MLP neurons of a small language model. Each row is named by its layer, matrix (gate and up: input weights; down: output weights) and neuron, and shows model dimensions 64-127. Each number is 200 + 30 x the weight over its row's rms, rounded and kept within 0 to 999. A neuron's up and down rows have the sign that makes its largest values positive.
After each neuron's rows, "fires on" lists the tokens most often at its 100 highest values on Wikipedia text that the model never trained on.

L4.gate566,222,188,197,173,203,269,214,237,259,132,217,256,204,163,184,223,183,157,216,209,190,172,196,161,209,189,185,181,219,143,177,218,199,226,139,211,207,184,215,226,171,216,186,179,219,160,173,251,228,181,174,222,186,164,219,181,233,167,206,159,135,188,176,156
L4.up566,201,218,201,190,244,166,216,217,168,194,209,215,159,204,120,215,191,195,171,248,263,211,236,227,145,229,172,244,237,209,189,254,215,220,147,187,244,205,208,232,229,201,241,246,218,168,179,211,209,191,249,269,201,168,215,208,264,215,262,213,136,184,203,202
L4.down566,227,186,188,177,166,201,186,171,215,191,217,167,182,186,142,206,183,204,169,202,222,204,194,199,216,213,268,193,245,229,234,193,243,209,184,209,198,187,182,160,141,160,150,186,167,224,203,148,225,178,167,229,209,158,199,157,226,163,183,169,225,180,227,192
fires on: "s", "ers", "'", "ens", "ters"

L5.gate250,166,216,159,273,180,193,270,166,230,207,201,175,149,174,242,212,148,209,147,235,188,211,173,216,161,235,247,197,197,208,261,179,187,221,231,197,191,182,241,197,222,135,246,173,266,218,171,176,186,195,199,194,168,189,240,209,170,181,222,233,178,222,205,224
L5.up250,203,209,219,235,209,184,225,209,229,251,188,209,188,204,220,223,195,130,202,190,205,236,218,233,214,240,200,171,213,201,214,237,208,145,174,186,234,231,210,189,187,190,177,189,225,228,183,233,218,206,217,166,201,222,204,202,167,180,201,227,213,281,185,243
L5.down250,149,207,272,177,215,185,163,180,216,169,224,232,192,190,115,248,213,145,235,184,181,180,183,148,206,149,208,275,205,193,163,168,227,223,222,157,184,213,225,206,207,211,223,226,187,191,187,165,175,155,206,184,220,183,176,195,232,155,215,205,162,162,181,174
fires on: " of", " as", "ed", "."

L2.gate542,208,217,199,166,197,159,208,177,208,197,92,217,242,199,152,253,214,172,186,148,196,198,199,185,174,174,221,245,184,222,234,220,178,222,169,156,272,213,239,259,216,181,166,183,265,165,192,220,197,222,221,152,217,212,190,136,213,205,238,184,182,187,182,162
L2.up542,154,242,224,187,203,225,158,208,195,212,181,176,236,204,195,163,220,267,233,124,179,187,195,182,209,212,229,230,203,210,182,217,214,199,204,164,182,222,180,249,176,144,189,194,211,164,184,207,199,193,203,125,162,182,179,200,191,192,244,186,213,159,196,211
L2.down542,190,195,235,228,180,179,197,252,145,250,250,222,172,208,219,148,220,167,196,262,198,148,228,248,233,185,216,197,115,235,188,242,130,234,217,190,207,163,177,204,199,215,228,246,132,218,208,212,192,164,214,248,200,170,167,224,209,195,193,196,178,209,244,251
fires on: "ch", "ate", "ish", "ice"

L2.gate405,233,157,118,228,214,169,161,185,186,134,250,216,230,182,234,229,217,162,216,243,214,181,201,180,149,218,187,202,212,240,164,241,177,200,235,224,200,180,200,165,241,187,145,229,192,202,192,199,172,230,203,201,213,243,178,247,204,196,225,227,225,177,155,228
L2.up405,186,205,206,220,199,218,143,171,199,169,233,208,211,241,207,231,200,150,148,254,219,184,227,164,197,258,208,175,203,298,151,186,215,168,167,205,167,276,229,193,197,190,220,244,204,151,167,214,219,224,204,197,235,154,140,226,211,221,230,223,198,232,211,189
L2.down405,188,213,262,197,179,168,137,190,224,187,185,237,180,233,228,191,173,198,192,195,257,146,153,223,179,150,185,204,234,216,222,135,164,173,187,226,233,164,150,218,174,235,222,181,226,187,222,148,170,229,204,237,220,206,175,185,225,228,180,182,219,188,167,195
fires on: "ord", "ed", "fl", "k", "s", "ic"

L5.gate271,229,163,214,233,180,212,271,209,173,176,185,186,138,161,232,201,276,223,222,158,229,196,184,206,200,254,193,231,206,179,227,197,187,196,193,210,208,178,201,145,202,197,198,188,235,199,164,236,137,201,225,150,165,202,201,176,221,183,187,183,158,141,243,173
L5.up271,194,205,187,211,190,187,283,191,165,219,197,167,160,216,228,223,226,193,165,164,201,163,151,206,198,184,186,233,199,207,187,198,265,210,168,208,181,185,217,218,206,188,160,211,181,199,204,226,182,194,220,209,157,209,208,202,217,201,218,204,200,227,240,190
L5.down271,152,167,154,211,194,221,191,175,210,135,260,206,231,200,187,200,145,191,169,226,235,190,222,207,222,92,172,139,272,203,170,220,199,222,192,283,232,221,188,217,225,173,209,183,223,229,212,191,214,209,242,206,222,170,220,173,205,189,194,206,222,221,202,185
fires on: "ing", "ation", "ement", "ion", "ity", "ics"

L4.gate282,208,215,220,212,198,187,145,184,210,251,183,215,104,178,218,217,268,176,213,178,210,220,264,247,207,199,189,184,213,202,233,197,209,222,158,278,209,194,263,219,217,162,205,199,233,178,208,154,192,172,173,169,195,187,215,250,174,228,250,190,180,167,207,202
L4.up282,256,148,168,183,245,218,216,175,212,190,200,204,233,179,240,176,226,192,267,207,156,198,224,204,263,173,223,251,216,242,184,181,193,223,190,223,153,236,212,164,198,181,224,170,185,201,204,205,177,191,176,186,231,246,170,169,282,174,167,168,181,199,194,150
L4.down282,219,246,195,234,186,169,179,159,190,219,144,252,187,178,211,187,203,229,209,246,231,190,205,184,210,157,220,199,161,172,169,268,205,184,211,181,227,210,238,202,209,212,179,221,178,228,200,233,225,164,178,224,197,221,184,222,145,228,190,165,226,165,235,184
fires on: "a", "m", "ham", "at", "ar", "n"

L4.gate74,184,146,212,139,208,216,194,202,192,239,193,227,242,158,204,165,267,226,184,194,191,252,209,214,186,185,234,208,156,206,158,195,255,171,233,227,206,225,205,209,224,165,211,153,215,184,177,194,186,194,241,167,208,227,209,178,214,205,203,263,168,220,154,195
L4.up74,174,175,187,209,171,249,170,185,240,165,168,235,228,128,202,164,167,203,173,169,242,176,197,220,213,139,180,176,210,184,268,174,150,199,184,233,158,206,219,197,199,223,196,241,176,223,240,199,205,220,257,208,225,255,189,204,205,171,186,149,179,137,159,191
L4.down74,253,201,222,236,169,158,230,141,192,196,207,143,167,210,191,245,203,206,184,222,195,229,180,202,165,279,210,245,225,197,221,237,157,177,174,197,179,165,196,160,148,187,172,180,172,163,230,174,201,220,143,222,243,200,170,196,191,206,231,202,245,214,189,220
fires on: "al", " that", "y", " all", " which", " of"

L4.gate514,209,131,216,202,192,237,151,224,217,204,262,219,192,179,218,125,209,197,249,227,180,175,182,148,213,208,208,194,177,150,208,232,232,197,225,212,210,204,222,161,242,248,209,172,184,161,217,219,237,187,158,174,198,176,181,247,224,212,165,197,184,182,176,158
L4.up514,237,238,209,197,204,260,252,174,203,203,190,204,204,146,136,259,208,240,188,219,200,178,229,201,216,178,161,194,153,143,195,194,237,226,184,178,202,142,201,202,244,198,265,178,187,244,212,220,208,194,230,188,172,214,249,213,189,222,164,210,161,201,189,201
L4.down514,238,203,198,261,184,188,189,205,166,165,194,174,193,204,207,218,202,226,148,233,250,218,216,206,202,239,247,155,193,196,221,225,139,240,173,182,149,193,171,180,200,207,193,237,187,259,170,218,256,207,231,232,199,199,219,167,193,209,220,234,158,213,264,174
fires on: ":", "n", "form", "ver", "pl", "ord"

L2.gate260,221,164,182,214,174,191,172,207,235,160,207,213,186,212,249,196,151,287,131,200,178,222,207,189,204,202,181,220,164,191,140,230,204,181,210,231,218,215,238,226,204,211,177,189,221,152,202,207,219,198,183,190,214,145,213,245,183,251,147,171,178,243,209,177
L2.up260,167,236,177,220,187,210,179,133,169,176,157,155,169,172,196,200,189,236,177,198,220,153,153,167,219,197,262,233,225,165,242,207,191,182,190,243,187,230,178,160,208,212,220,208,154,189,188,195,165,181,164,221,195,223,181,237,199,277,220,164,212,218,237,190
L2.down260,173,257,224,242,178,205,222,214,208,213,203,255,202,142,130,225,217,216,202,201,208,117,162,248,205,218,259,154,168,255,227,116,167,229,202,179,226,202,182,259,173,203,240,198,174,228,192,229,177,238,168,236,240,222,206,149,217,209,224,185,213,197,204,205
fires on: ":", "ed", "ch", "ant", " |", "or"

L4.gate213,219,169,148,238,197,199,186,203,215,189,196,213,193,244,116,175,204,266,139,209,188,251,186,284,246,180,194,202,187,237,191,234,279,221,209,213,230,165,165,200,204,186,237,164,216,207,197,166,230,217,161,209,187,188,205,197,221,194,238,229,192,149,197,208
L4.up213,181,210,208,201,190,181,232,240,179,207,220,195,175,148,187,160,142,255,204,194,197,211,235,238,269,170,197,197,160,214,187,130,219,207,222,227,140,215,187,173,236,179,195,189,178,187,222,202,175,183,176,200,175,235,131,227,161,205,246,213,206,169,160,173
L4.down213,192,240,219,219,224,199,265,191,207,204,218,199,204,181,189,214,196,217,235,220,189,196,229,182,192,204,186,206,180,172,218,186,137,155,242,178,176,196,212,246,211,198,173,190,163,207,208,156,193,142,157,193,191,191,241,240,151,224,214,152,246,225,157,242
fires on: "al", "ra", " by", "y", "ain", "ch"

L4.gate527,196,192,139,199,196,181,182,233,231,167,214,218,172,190,161,202,193,199,151,153,170,217,282,225,194,220,215,168,188,178,182,196,243,212,241,204,217,134,207,180,161,168,181,219,170,194,245,240,222,214,214,191,222,158,234,193,232,178,225,268,224,157,196,235
L4.up527,191,193,207,231,197,193,109,134,239,160,161,154,207,194,167,172,179,253,157,201,237,198,209,201,211,214,214,163,217,193,189,191,294,216,231,201,211,196,205,196,216,161,202,164,235,193,242,221,248,181,145,225,158,231,224,206,182,228,137,191,218,229,209,207
L4.down527,204,176,180,173,219,239,184,219,199,213,203,186,156,156,178,200,206,191,178,193,159,167,167,191,167,186,184,221,160,180,261,187,204,190,217,199,203,222,208,228,133,218,147,200,227,220,223,216,181,201,205,141,238,193,212,167,221,218,168,212,199,132,247,253
fires on: "\n", ".", "s", "er", "ter", "y"

L5.gate179,190,231,262,154,202,221,181,222,252,159,139,301,202,217,191,218,237,221,201,168,185,177,186,196,184,159,221,203,180,202,192,219,189,206,177,205,184,203,262,230,190,208,186,176,191,178,224,201,174,184,253,167,218,218,198,184,141,214,274,152,219,207,239,194
L5.up179,175,223,247,201,200,184,208,153,228,208,177,224,238,224,220,200,196,228,213,166,227,184,166,222,225,157,130,219,198,172,229,240,186,186,196,202,238,211,248,264,191,179,193,153,180,220,221,170,196,153,175,223,223,273,146,143,152,229,241,188,152,188,214,201
L5.down179,210,205,245,170,231,242,164,261,218,211,166,176,231,195,226,181,220,162,167,212,182,158,168,239,220,199,137,275,141,229,225,246,190,217,233,221,216,208,200,163,202,167,150,193,170,229,216,247,189,218,220,177,271,232,197,178,234,231,246,192,149,223,195,218
fires on: "e", "an", "ian", "ch", "ish", "il"

L2.gate609,206,189,162,159,166,197,186,140,188,196,189,187,229,197,225,217,149,220,199,208,198,199,191,219,202,200,181,153,160,185,226,165,303,211,200,179,249,220,173,222,167,161,200,193,184,175,188,210,168,187,224,206,184,183,255,219,253,205,173,191,144,203,265,138
L2.up609,206,155,149,191,188,173,179,247,204,170,199,211,260,226,172,263,194,200,140,217,191,219,227,186,168,161,182,236,227,176,245,235,182,270,171,181,218,188,159,151,185,130,235,174,187,200,211,179,209,170,235,228,163,211,214,181,212,204,155,214,201,208,205,105
L2.down609,236,170,233,239,209,247,153,238,212,204,177,232,205,223,254,215,226,190,230,212,216,142,132,212,237,188,208,215,212,206,155,220,178,154,170,162,168,186,222,184,189,209,223,199,231,253,184,246,220,206,179,250,179,153,197,227,171,234,190,205,238,243,160,215
fires on: "is", "en", "ell", "el", "on", "in"

L2.gate183,220,215,154,189,238,198,210,204,213,183,197,181,238,174,210,210,231,229,223,178,281,207,201,156,210,193,184,209,171,147,248,186,156,253,210,205,223,181,226,151,188,211,174,267,232,225,213,183,166,221,195,223,174,224,194,226,186,226,243,161,137,234,232,202
L2.up183,165,200,223,161,159,210,209,139,236,193,123,193,186,205,161,229,174,199,175,195,194,245,262,235,219,174,201,179,206,225,250,176,211,155,215,228,178,173,191,161,252,221,213,176,159,184,202,206,277,221,190,212,171,205,238,188,209,205,224,165,177,160,194,171
L2.down183,206,156,211,147,151,222,178,173,229,202,199,207,185,224,195,204,224,172,144,193,230,164,212,190,170,177,173,206,211,214,202,169,215,224,217,179,158,176,220,212,213,227,179,189,204,201,191,222,213,240,221,183,170,225,140,235,214,207,204,262,249,234,179,158
fires on: "\""

L2.gate154,192,180,176,202,244,189,191,196,207,143,222,202,189,174,153,167,249,259,268,118,224,253,197,209,209,164,250,199,188,229,199,199,223,203,193,203,169,214,207,189,242,205,265,146,207,229,273,262,248,159,233,202,218,186,187,150,285,208,198,209,175,194,211,220
L2.up154,182,266,208,160,213,205,147,157,251,219,206,203,193,197,226,124,194,213,169,169,154,246,190,180,215,171,193,171,240,239,199,130,196,185,221,205,231,192,192,243,155,186,153,196,168,201,189,185,209,174,157,198,139,262,187,180,178,210,188,198,174,198,150,209
L2.down154,221,228,154,221,176,213,234,198,211,172,198,218,207,203,196,186,213,206,139,237,216,190,211,256,173,180,151,223,210,182,176,190,278,234,190,147,190,160,160,276,178,195,186,235,249,193,196,199,229,194,226,196,195,216,208,208,199,203,193,165,223,205,195,211
fires on: "el", "l", "ed", "ies", " of", "ion"

L4.gate400,211,163,238,193,158,207,224,211,191,197,260,238,189,205,217,227,206,150,201,192,179,220,261,200,203,197,196,200,160,183,145,197,216,269,216,219,172,207,188,206,212,179,164,202,218,169,227,234,171,181,195,220,201,157,220,226,249,239,207,131,195,157,210,197
L4.up400,166,226,182,215,206,178,212,144,219,152,186,178,174,191,213,173,173,266,200,186,169,137,198,219,191,235,191,173,220,228,182,210,246,244,168,182,165,186,203,171,217,213,244,144,209,184,206,228,209,223,199,201,202,200,209,135,172,174,224,185,176,203,223,257
L4.down400,234,225,231,146,250,266,182,220,212,184,193,182,195,193,180,229,193,217,120,192,268,214,193,180,206,220,191,219,198,200,208,212,177,203,178,202,234,185,205,128,197,157,169,266,206,209,231,204,171,218,216,230,177,184,194,165,205,214,185,201,218,192,249,152
fires on: "s", ":"

L5.gate87,213,164,217,206,260,197,171,194,163,209,237,193,204,188,188,191,154,189,189,172,208,170,203,239,211,203,205,164,214,117,203,194,196,202,216,222,165,240,165,216,198,206,213,208,198,148,193,236,166,209,172,205,213,213,209,229,189,216,153,218,175,232,167,272
L5.up87,161,185,199,226,240,197,183,199,244,232,249,224,216,183,160,153,204,167,198,172,208,224,186,139,192,216,184,160,166,218,250,245,185,223,189,206,211,149,204,183,211,256,239,191,199,236,190,222,211,198,205,167,236,169,232,172,203,176,170,212,191,238,198,239
L5.down87,238,253,205,190,184,275,193,172,198,190,231,172,229,230,230,209,250,222,277,202,133,224,207,265,187,233,161,244,221,257,185,232,244,228,163,201,188,135,186,212,175,228,142,206,230,178,184,181,241,202,182,193,146,147,229,233,159,145,214,225,168,161,219,153
fires on: "it", "ab", "at", "emb", "ear", "l"

L2.gate303,243,225,238,218,237,156,187,267,208,221,179,231,168,187,210,241,185,192,147,187,171,163,150,229,202,197,235,199,236,194,211,214,215,137,184,228,214,226,190,231,146,211,161,229,233,187,145,178,202,213,237,171,204,224,214,191,212,209,190,130,179,169,171,210
L2.up303,210,188,203,164,171,190,227,206,187,159,187,192,158,180,191,199,197,186,172,191,160,222,194,266,226,194,231,115,190,168,196,145,229,177,124,193,182,225,215,146,166,147,195,237,185,216,221,176,229,236,184,178,207,202,176,173,237,181,226,196,196,179,175,178
L2.down303,199,219,211,231,170,166,159,167,228,224,173,236,185,205,155,168,179,136,219,257,206,195,180,139,203,167,185,216,166,157,189,239,210,203,245,194,156,237,171,223,268,207,146,181,171,181,168,221,253,162,210,185,207,171,181,188,171,221,178,178,217,270,146,236
fires on: "ar", "ent", "h", "id", "us", "at"

L2.gate10,190,171,143,204,184,183,191,188,184,206,207,155,214,220,244,261,256,214,193,176,157,230,234,221,131,228,192,213,197,215,195,237,274,205,200,185,217,256,157,171,174,184,217,181,196,181,249,195,190,225,156,204,209,174,164,203,259,210,198,175,184,169,214,206
L2.up10,160,192,176,179,224,213,176,206,191,208,195,228,276,154,111,156,279,264,135,152,159,228,156,175,135,213,206,186,142,189,212,175,211,217,165,216,203,248,200,210,182,210,218,199,220,158,222,185,215,157,254,152,163,240,215,170,195,221,202,175,236,188,248,195
L2.down10,250,219,203,176,154,225,214,233,222,225,251,173,156,192,236,218,145,193,175,235,210,192,222,250,217,106,116,208,203,233,192,226,226,183,219,172,122,183,142,193,178,199,204,185,219,176,187,221,234,232,173,177,236,152,177,188,228,172,185,159,184,167,273,229
fires on: "ion", "er", "ation", "el", "ess", "i"

L4.gate528,208,175,181,212,159,206,131,172,227,172,234,215,169,200,219,220,217,190,253,204,250,222,224,172,209,184,206,257,258,208,186,176,247,213,164,198,171,198,204,180,159,137,225,157,165,177,158,246,244,194,239,162,145,194,210,222,194,183,241,200,209,123,172,241
L4.up528,245,170,166,223,246,243,200,210,169,207,184,188,225,185,198,178,267,152,186,233,228,207,200,247,192,179,174,171,206,242,210,165,201,165,276,197,195,223,209,196,198,183,192,185,163,176,155,200,211,204,238,167,137,152,188,223,238,210,260,246,196,201,193,229
L4.down528,190,224,225,207,166,194,262,138,182,239,174,173,219,208,218,178,147,190,185,187,202,194,177,229,201,214,187,246,263,177,238,168,241,200,202,195,177,189,136,189,175,226,200,220,225,285,228,187,208,211,217,224,184,194,176,162,183,206,203,219,199,172,163,183
fires on: "s", "et", "ers"

L4.gate20,277,145,180,191,172,199,227,267,200,187,230,190,211,133,222,225,217,187,239,171,229,196,212,163,202,177,173,153,249,197,210,186,184,232,133,187,221,190,194,146,204,203,265,193,207,178,219,238,230,226,186,203,235,221,257,146,224,241,215,211,199,164,230,208
L4.up20,218,183,221,198,186,221,217,260,109,215,222,233,161,218,139,213,222,142,245,209,188,209,186,224,267,221,179,162,185,192,165,149,206,208,214,206,229,198,197,231,236,195,218,239,197,228,238,198,186,167,147,248,200,149,221,190,206,222,208,213,257,192,187,194
L4.down20,230,211,239,240,153,203,192,157,150,184,154,216,181,165,261,220,169,159,175,180,203,189,196,234,254,216,203,276,193,235,228,172,203,252,242,181,166,197,135,252,182,141,223,201,216,200,226,169,215,223,203,204,213,222,176,238,198,204,198,197,185,141,165,207
fires on: "ing", "ite", "le", "ium", "et"

L2.gate19,182,167,214,230,238,179,255,207,274,209,147,149,230,210,216,228,215,191,232,149,247,214,230,191,209,195,172,161,207,151,134,190,219,237,182,186,186,186,189,130,171,146,198,203,229,188,173,138,187,215,181,165,193,174,181,192,217,227,127,226,189,206,223,201
L2.up19,228,234,163,269,195,131,199,195,261,253,153,207,191,212,231,195,148,211,215,205,210,144,207,249,176,174,191,226,206,183,213,176,205,173,226,181,175,174,163,259,213,188,270,184,147,173,243,199,236,148,171,214,179,202,184,229,186,215,204,235,249,181,222,178
L2.down19,219,222,190,133,161,215,195,179,214,216,195,257,168,219,172,197,202,160,207,214,179,230,250,222,229,198,229,198,196,185,227,186,181,195,143,261,185,196,221,199,207,180,241,176,168,234,190,165,183,202,163,248,195,216,181,200,178,192,222,200,181,216,235,171
fires on: "on", "an", "ley", "um", "et"

L2.gate650,224,210,187,236,136,197,233,202,203,201,213,181,196,212,243,217,199,222,188,194,198,232,188,204,222,186,162,201,190,184,192,192,143,184,168,209,243,247,224,223,181,200,143,215,219,241,134,193,241,114,261,160,223,171,205,179,197,221,176,252,199,206,250,164
L2.up650,161,243,212,158,153,248,178,234,190,176,221,205,216,199,186,227,236,201,123,181,220,193,210,149,151,192,135,212,209,213,265,182,189,223,194,136,205,200,206,220,173,188,211,230,202,237,167,201,225,207,197,209,183,166,242,170,165,177,204,221,180,222,174,159
L2.down650,186,162,187,236,218,212,179,197,162,173,180,190,219,194,203,168,190,181,242,233,200,226,232,219,205,209,224,204,180,180,194,206,236,179,209,248,163,157,207,136,170,147,211,212,180,147,197,247,192,204,193,199,182,246,187,230,167,201,225,212,206,213,194,271
fires on: "ied", "y", "S", "en", "ies", "is"

L5.gate849,153,219,254,210,203,153,216,168,225,203,180,211,220,209,208,218,207,166,203,235,189,174,201,190,105,130,139,189,187,212,204,183,178,171,191,279,155,130,201,256,186,202,222,182,200,179,235,275,232,194,161,134,222,218,236,158,213,212,173,205,207,221,169,216
L5.up849,163,235,228,177,188,209,235,233,258,154,178,252,200,178,173,206,249,209,126,159,161,199,166,201,167,168,247,193,181,169,139,248,196,215,254,156,242,213,154,263,203,231,179,214,169,173,253,178,211,180,236,212,197,157,193,153,160,240,236,204,139,172,218,173
L5.down849,190,196,193,155,170,198,215,231,196,189,147,225,219,172,198,163,165,173,189,231,200,110,209,173,203,152,191,217,197,228,254,159,215,235,182,214,172,172,188,181,167,219,193,162,190,232,221,200,236,166,179,161,254,188,186,191,253,245,202,158,237,193,201,175
fires on: "e", "ian", " American", "i", "an", "ch"

L5.gate499,172,162,229,249,178,167,189,298,242,183,176,213,232,208,222,214,192,154,145,218,197,223,159,213,184,258,186,182,164,158,234,200,200,203,229,150,174,171,213,225,206,237,195,137,206,238,212,155,200,197,248,199,196,203,254,159,200,240,189,205,164,213,185,261
L5.up499,187,190,121,197,220,172,234,186,164,112,239,197,178,214,202,184,181,231,170,183,248,196,197,209,135,237,189,218,242,200,166,193,219,170,183,220,187,160,177,173,166,189,196,158,209,201,199,182,229,206,187,246,181,213,192,167,167,193,168,199,222,217,219,207
L5.down499,201,226,230,191,185,209,200,204,178,179,234,189,183,214,195,137,260,247,222,196,222,249,194,199,257,192,214,169,183,215,244,150,198,233,194,221,163,240,193,208,231,190,187,222,130,276,119,236,171,178,166,215,189,205,169,232,185,137,198,175,227,183,197,129
fires on: "a", "as", "ce", "ina", "ing"

L4.gate666,236,229,204,165,196,227,197,198,232,212,174,198,260,215,143,210,243,238,200,178,187,182,197,175,174,212,249,201,159,197,182,208,246,230,214,175,258,179,150,199,258,238,182,171,151,182,244,214,207,241,250,241,203,158,212,138,222,256,194,253,208,186,218,196
L4.up666,178,220,130,234,210,198,228,192,158,153,218,230,252,164,189,191,203,170,187,261,226,227,205,177,210,256,195,193,194,241,153,178,196,247,170,162,161,160,181,161,179,208,229,258,227,208,266,196,247,218,218,265,197,192,244,178,188,213,228,215,170,186,199,179
L4.down666,181,145,190,230,231,239,245,163,178,196,209,186,182,213,218,187,173,215,210,168,193,171,170,232,224,217,157,178,215,194,206,190,177,223,183,198,196,197,228,209,198,206,229,174,226,214,164,184,192,164,174,203,164,230,172,243,168,197,203,206,231,219,216,196
fires on: "ing", "es", "a", "r", "er"

L4.gate275,130,232,204,206,206,192,176,189,175,176,202,266,139,227,173,188,245,261,205,204,190,161,214,185,148,177,226,197,186,197,221,188,251,228,238,208,241,199,172,277,225,168,197,211,210,213,206,268,169,182,218,162,205,231,163,177,239,170,180,204,214,198,211,175
L4.up275,124,181,247,228,199,187,200,276,211,130,189,187,243,281,148,187,181,205,173,155,175,188,217,199,227,168,192,222,155,151,163,231,205,199,233,244,187,199,175,210,237,187,177,184,172,223,189,249,169,185,183,195,169,151,222,161,174,205,243,167,215,208,186,133
L4.down275,206,220,234,186,139,226,215,183,236,189,229,193,207,202,195,174,237,178,178,223,189,202,230,183,195,176,158,252,187,215,218,239,213,191,238,166,203,157,214,235,177,247,161,184,192,223,179,247,189,187,250,189,286,184,174,224,212,149,261,198,184,187,195,219
fires on: "ian", "ce", "ch", "A", "ia"

L5.gate595,173,143,185,224,192,247,174,209,187,202,215,130,232,191,215,198,215,205,174,206,200,160,192,256,205,238,185,273,207,242,173,243,206,178,171,208,200,170,227,203,230,186,213,139,229,148,181,226,235,221,202,191,156,287,154,215,224,183,243,153,197,241,193,182
L5.up595,190,178,204,211,215,167,216,240,196,159,228,192,217,153,180,199,206,205,182,244,226,174,159,213,202,199,215,182,178,273,182,160,163,177,273,227,220,201,175,140,216,220,227,183,194,187,162,215,196,228,186,234,168,123,190,160,235,145,199,224,247,178,160,191
L5.down595,179,231,236,197,206,215,184,165,183,198,212,226,230,170,199,187,202,221,200,167,174,202,144,204,250,145,186,187,205,200,192,155,210,230,244,232,181,168,174,190,253,190,210,198,189,191,253,168,215,200,213,206,237,175,198,217,198,186,258,218,166,197,167,185
fires on: "s", "ip", "h", "ant", "b", "p"

L4.gate780,256,143,153,200,161,190,214,169,241,238,232,236,190,126,271,153,142,214,155,154,193,239,166,191,191,219,255,134,179,215,204,231,205,212,195,185,221,166,202,149,243,234,158,166,191,196,207,160,161,165,236,246,191,190,159,222,194,176,195,223,196,249,225,176
L4.up780,210,187,216,226,216,203,182,233,195,209,184,184,208,176,183,192,169,200,160,194,176,263,174,164,237,241,213,188,194,160,204,193,198,188,182,237,179,154,212,179,180,219,206,173,186,225,213,169,151,165,218,243,154,208,223,169,225,229,221,184,202,223,202,148
L4.down780,228,234,246,192,249,195,184,210,178,200,224,216,193,211,198,220,241,189,185,158,172,211,179,226,227,151,181,146,178,193,198,229,227,256,231,178,256,223,171,218,209,260,204,171,165,212,200,239,170,248,177,219,244,174,135,166,160,220,178,186,203,171,207,178
fires on: "or", "ing", "ers", "ress", "ed", "\n"

L2.gate515,200,248,180,227,228,172,198,242,172,157,228,181,171,209,206,224,201,191,205,176,233,183,192,209,210,240,149,220,185,172,208,185,286,230,199,204,207,140,220,199,216,187,127,199,198,197,232,225,188,141,170,200,198,289,219,166,229,190,178,141,207,234,245,221
L2.up515,186,233,205,278,212,181,178,252,257,210,210,218,222,235,204,243,217,163,184,163,244,160,209,212,196,218,215,241,185,152,186,187,178,223,204,251,227,155,172,181,184,222,191,157,144,194,188,205,209,224,202,214,304,182,213,219,216,234,181,195,225,195,251,228
L2.down515,164,221,213,199,192,204,188,251,232,184,123,223,223,188,169,205,153,155,216,177,222,124,190,220,160,244,251,223,202,200,209,224,231,201,221,191,177,192,182,254,233,190,186,171,204,209,261,164,210,154,211,222,188,217,197,167,262,231,183,217,178,157,199,191
fires on: "av", "h", "um", "ass"

L5.gate45,200,205,194,152,183,167,210,207,272,161,197,170,223,252,181,259,241,187,197,190,231,248,226,205,186,228,218,156,194,160,237,133,180,255,176,204,199,199,208,178,214,222,225,202,234,191,196,167,192,210,220,216,169,178,216,174,207,228,239,210,247,190,173,204
L5.up45,237,177,200,144,192,189,222,194,171,221,182,155,181,188,190,202,186,200,198,189,187,227,201,181,171,272,231,234,244,199,226,199,253,250,160,188,211,227,191,224,217,112,101,197,233,211,176,216,155,266,245,190,160,223,203,157,217,208,221,125,207,234,207,165
L5.down45,260,204,222,220,152,291,157,220,193,234,238,209,199,234,197,215,180,199,131,236,158,190,214,240,177,223,201,210,196,213,219,172,144,208,153,177,172,152,248,186,233,233,231,163,235,222,206,210,170,192,201,206,163,182,156,200,184,248,210,261,246,199,158,138
fires on: "\"", "'"

L5.gate656,231,153,155,191,236,189,216,185,209,179,194,175,226,221,204,221,216,203,218,172,233,205,202,166,193,186,173,197,190,178,228,193,214,195,195,193,140,189,196,213,209,161,270,242,252,166,247,153,174,146,224,173,230,196,204,244,217,223,228,179,228,238,176,214
L5.up656,205,194,176,174,198,182,173,192,205,174,190,217,178,243,194,198,152,248,225,205,176,222,182,236,174,172,182,166,191,192,224,219,177,189,234,254,186,171,179,212,197,176,225,198,154,195,218,214,198,177,217,206,162,209,177,195,200,183,234,236,190,185,225,204
L5.down656,206,217,207,187,203,288,253,189,197,217,201,211,204,180,220,180,214,213,201,199,212,211,289,218,201,170,195,176,183,216,188,193,243,189,129,162,126,176,204,223,229,153,209,242,207,184,194,146,247,157,227,218,210,205,200,175,231,206,198,186,192,189,188,214
fires on: "an", "us", "on", "-", "ia"